MLP neurons of a small language model. Each row is named by its layer, matrix (gate and up: input weights; down: output weights) and neuron, and shows model dimensions 32-127. Each number is 200 + 40 x the weight over its row's rms, rounded and kept within 0 to 999. A neuron's up and down rows have the sign that makes its largest values positive.
Before each neuron's rows, "raises" lists the tokens whose logits its output raises most directly, leaving later layers aside.

raises: "ict", "ium", "iate", "rib", "ili"
L7.gate661,259,205,221,175,240,245,196,258,232,154,159,200,175,193,217,189,228,164,154,220,203,175,230,224,189,248,166,205,159,150,134,226,218,173,168,191,153,237,223,218,195,204,261,164,175,225,116,177,200,169,127,154,232,240,204,156,191,207,149,239,243,284,260,251,183,239,238,207,179,201,232,166,196,91,191,230,189,222,211,231,216,187,240,130,224,153,125,176,253,94,178,225,275,235,201,204
L7.up661,202,253,247,212,236,240,218,152,208,196,118,234,205,241,207,157,208,241,140,276,195,171,200,114,191,211,156,217,217,202,143,183,214,217,186,184,180,169,289,225,248,180,208,255,199,312,184,188,103,177,245,181,158,193,166,247,259,167,183,126,220,172,218,146,245,228,212,238,228,149,154,132,212,157,199,249,254,164,207,209,180,268,157,201,233,269,155,238,111,242,236,161,217,174,285,213
L7.down661,190,240,184,179,168,198,139,185,189,165,172,228,176,234,252,254,204,196,192,224,162,271,242,206,186,243,211,136,197,184,179,225,224,201,226,156,120,202,181,178,212,252,245,222,182,163,161,174,187,207,203,153,250,210,271,257,154,205,215,216,201,185,193,195,195,142,186,149,181,185,185,202,189,220,140,220,166,155,236,174,186,231,159,129,239,122,226,160,191,134,156,207,163,205,264,185

raises: "ened", "en", "ified", "ering", "ered"
L2.gate296,245,151,154,255,184,260,121,173,266,214,163,205,235,255,215,259,182,174,250,187,184,196,279,226,217,203,193,160,202,223,261,151,171,162,176,200,240,211,201,239,201,271,151,205,158,229,257,189,225,150,200,231,187,236,155,180,160,220,228,210,194,240,264,225,200,181,214,192,263,304,251,184,202,213,254,159,264,223,226,210,193,142,239,236,244,216,184,231,230,200,217,253,196,213,208,218
L2.up296,183,201,217,208,225,278,191,190,237,212,227,208,236,287,220,235,150,191,239,191,197,235,300,271,135,178,189,162,244,204,225,246,225,178,165,170,169,185,148,272,256,273,161,244,220,248,217,200,182,156,164,204,261,191,182,226,166,206,195,288,250,205,201,182,178,131,111,208,271,289,255,186,170,195,254,127,219,235,231,232,160,190,282,210,247,172,219,167,206,216,217,244,153,194,133,258
L2.down296,129,241,187,171,186,270,238,257,246,136,198,234,207,267,129,179,195,157,161,205,240,269,176,183,205,130,162,169,126,238,282,207,138,112,160,201,204,166,219,306,273,188,171,199,132,213,262,150,211,158,138,201,194,264,206,248,209,180,128,225,160,196,193,128,155,188,216,166,207,193,208,203,197,227,263,183,183,212,256,173,149,180,279,221,243,154,301,247,197,174,226,214,291,176,166,193

raises: "ires", "ire", "ș", "icate", "iment"
L7.gate318,158,241,197,218,260,192,235,212,207,207,252,306,178,148,242,180,318,232,197,137,210,135,214,231,178,201,210,135,196,191,219,189,204,275,207,219,235,212,188,241,221,204,185,179,199,273,204,172,175,172,261,271,234,218,262,195,132,219,206,117,195,262,254,265,248,160,210,165,168,169,170,140,157,211,221,229,208,215,266,233,277,187,256,241,186,207,216,290,227,206,206,241,195,170,255,247
L7.up318,181,186,231,122,274,285,262,171,198,259,200,158,173,172,225,241,208,161,196,223,144,203,207,226,200,275,214,225,235,284,224,196,165,113,225,221,178,215,251,280,161,232,148,226,223,266,164,133,192,244,197,251,305,148,250,229,148,189,204,209,222,178,193,156,140,141,239,279,166,183,177,221,182,171,249,173,221,202,202,188,249,170,196,142,186,151,182,237,198,117,199,265,231,230,127,154
L7.down318,166,219,155,198,127,239,142,206,200,175,191,162,236,146,184,232,176,286,264,206,211,196,219,169,228,233,219,187,107,175,157,189,192,191,218,185,143,218,107,182,251,266,234,218,167,303,182,158,168,278,193,189,284,140,207,256,184,212,184,184,243,257,132,142,193,177,229,165,220,204,136,281,120,159,192,209,185,190,186,261,243,188,149,216,179,180,230,248,207,204,210,175,197,246,218,232

raises: "ished", "uris", "ie", "ines", "um"
L2.gate101,203,167,184,154,159,202,238,245,245,209,275,207,229,220,188,196,166,194,189,169,154,134,188,131,161,164,225,202,184,216,229,195,255,163,115,231,253,219,142,176,131,208,195,164,173,258,249,219,239,184,225,152,227,215,155,217,137,219,228,226,229,234,271,240,223,171,194,212,221,189,206,110,235,205,272,239,249,237,227,270,211,147,189,142,193,175,147,221,144,236,289,256,198,151,183,211
L2.up101,190,221,190,166,163,183,224,232,218,147,238,238,236,172,174,189,263,236,180,167,157,149,159,129,237,152,222,152,246,194,135,178,233,240,113,179,188,230,164,171,193,258,176,178,162,258,187,249,212,154,219,95,142,179,171,287,160,166,204,237,282,260,308,229,194,227,172,194,222,209,202,216,199,252,235,179,205,204,187,193,210,199,206,199,266,194,128,231,237,250,247,260,151,183,173,213
L2.down101,212,199,161,224,130,218,233,258,181,163,216,174,167,177,201,148,201,182,212,166,227,172,222,128,203,249,240,167,281,240,150,194,138,203,181,250,204,197,177,169,178,200,188,185,118,199,293,258,261,163,119,158,194,230,184,157,131,173,246,188,267,220,213,247,244,185,174,169,189,139,224,238,122,176,255,265,181,207,202,263,171,231,323,199,205,158,195,239,143,228,224,287,164,162,156,276

raises: "sters", "ster", "gy", "zer", "ison"
L7.gate625,227,190,181,309,270,284,203,246,165,230,194,166,192,169,169,193,163,296,240,221,219,211,206,224,198,258,192,195,262,219,131,217,157,284,186,159,177,130,215,147,148,171,218,228,179,244,255,197,168,140,205,220,160,54,189,213,232,199,167,251,213,195,200,286,167,164,170,243,249,195,166,240,225,196,178,195,186,222,168,178,201,155,218,202,166,260,156,231,186,155,174,202,207,221,218,180
L7.up625,118,278,222,292,173,109,213,180,242,204,138,204,171,197,294,172,215,226,242,256,242,214,177,200,211,153,100,152,193,196,176,154,224,239,187,182,211,161,128,214,180,200,253,218,180,149,176,216,223,173,259,140,179,162,130,185,162,231,211,205,166,206,193,158,208,229,161,216,165,221,181,188,187,104,232,205,155,131,77,179,242,188,227,171,287,172,261,175,199,214,193,179,211,234,120,152
L7.down625,191,130,216,257,223,183,264,163,269,302,164,202,225,262,199,231,196,213,202,211,224,244,199,184,206,231,248,163,116,188,113,159,200,217,154,276,219,185,211,154,127,220,206,200,210,205,149,220,121,261,170,125,192,188,220,256,165,149,144,217,270,185,173,238,214,221,184,139,150,182,157,187,158,197,204,185,233,171,142,221,144,270,169,172,183,239,137,154,203,159,148,203,195,230,176,182

raises: "ine", "ines", "ined", "agen", "ique"
L5.gate399,266,200,195,137,226,232,141,177,207,195,135,210,167,137,262,116,155,168,239,219,216,181,155,185,223,200,226,162,182,246,151,250,155,174,211,176,173,162,249,189,185,145,263,240,143,217,178,236,210,174,182,201,274,163,204,188,234,166,227,113,216,281,227,187,174,166,208,211,199,146,212,182,223,252,167,192,152,196,183,202,222,275,156,222,236,217,205,254,131,276,212,206,215,166,234,259
L5.up399,246,262,248,194,202,255,191,202,173,239,204,210,257,204,260,229,146,146,210,192,163,204,220,213,165,203,176,194,222,208,123,206,176,198,190,265,126,200,244,202,202,176,210,228,168,319,199,216,253,189,242,246,213,238,190,134,181,183,159,152,260,252,223,218,179,156,195,153,198,204,211,174,167,218,229,208,183,198,221,176,234,223,129,297,173,200,150,242,245,205,201,258,215,198,260,208
L5.down399,232,174,153,200,182,152,234,146,218,172,206,231,158,238,223,202,251,158,231,209,200,225,189,221,174,166,216,286,242,185,190,179,205,203,241,197,225,279,179,150,213,224,196,187,159,274,239,257,169,261,248,243,283,207,187,217,186,170,193,165,247,250,176,224,191,179,232,248,175,178,146,221,157,193,210,171,166,214,180,255,185,267,160,162,154,283,167,224,157,236,185,234,180,102,227,185

raises: "ft", "rd", "vin", "kers", "hn"
L2.gate55,298,219,271,207,139,228,162,143,209,262,237,222,141,259,170,210,151,221,186,245,192,164,204,235,231,161,253,177,155,157,156,190,215,206,261,142,234,236,158,146,166,231,181,189,238,220,227,141,211,259,214,167,188,223,211,192,244,180,209,211,203,209,235,258,186,208,287,168,168,207,180,218,278,203,167,304,205,175,106,151,235,233,236,210,250,160,240,165,212,272,218,146,129,229,147,168
L2.up55,279,239,196,200,196,210,161,152,148,241,204,264,197,230,288,157,232,252,137,215,226,156,219,231,222,206,204,159,183,135,162,146,217,234,198,225,145,137,224,91,168,198,186,172,237,105,175,161,185,219,281,157,142,207,214,177,152,157,178,216,214,211,167,231,159,256,165,192,177,122,205,209,215,188,165,291,151,135,134,187,170,184,273,194,236,204,191,171,215,213,156,225,199,204,185,205
L2.down55,235,246,193,226,232,223,216,139,217,219,161,208,271,173,245,215,207,186,169,201,257,217,193,254,217,197,273,140,133,162,202,198,220,181,238,196,181,204,111,217,220,147,206,144,159,204,211,177,271,265,179,223,278,147,242,234,193,160,194,170,207,188,205,235,146,212,201,210,232,172,250,211,202,212,185,284,211,175,121,163,241,161,215,166,298,163,142,186,152,192,162,164,195,204,113,149

raises: "list", "lis", "ling", "ler", "ls"
L7.gate11,197,235,169,199,197,175,186,167,220,142,213,145,154,215,148,162,259,262,200,194,187,226,241,240,146,269,248,214,204,177,121,151,272,202,264,157,241,219,245,226,133,212,210,214,198,255,299,223,173,216,225,276,219,187,162,253,212,223,183,240,253,232,133,248,171,196,182,186,113,218,191,109,167,218,185,202,218,160,152,196,153,210,150,229,195,262,175,193,158,211,275,170,131,232,319,221
L7.up11,163,160,112,231,239,198,182,231,246,281,179,227,197,219,208,234,258,206,186,171,209,206,232,233,200,256,236,130,166,197,196,163,255,166,196,165,147,167,253,211,202,161,264,275,277,153,227,197,135,189,153,195,167,181,141,191,185,185,205,227,183,201,223,183,227,227,263,272,191,251,212,187,129,216,182,120,164,171,120,198,124,215,155,218,179,243,232,168,251,230,208,168,243,259,214,200
L7.down11,261,195,242,138,180,200,153,200,211,187,239,210,203,195,241,194,161,250,207,131,231,147,318,225,221,195,198,256,133,186,247,188,184,233,206,199,189,213,153,164,150,205,159,164,292,163,114,174,192,249,138,184,219,98,217,249,165,132,259,169,217,157,262,213,233,185,190,230,211,251,236,208,178,241,125,291,191,174,218,294,182,220,119,224,137,212,309,211,229,274,132,186,212,116,206,207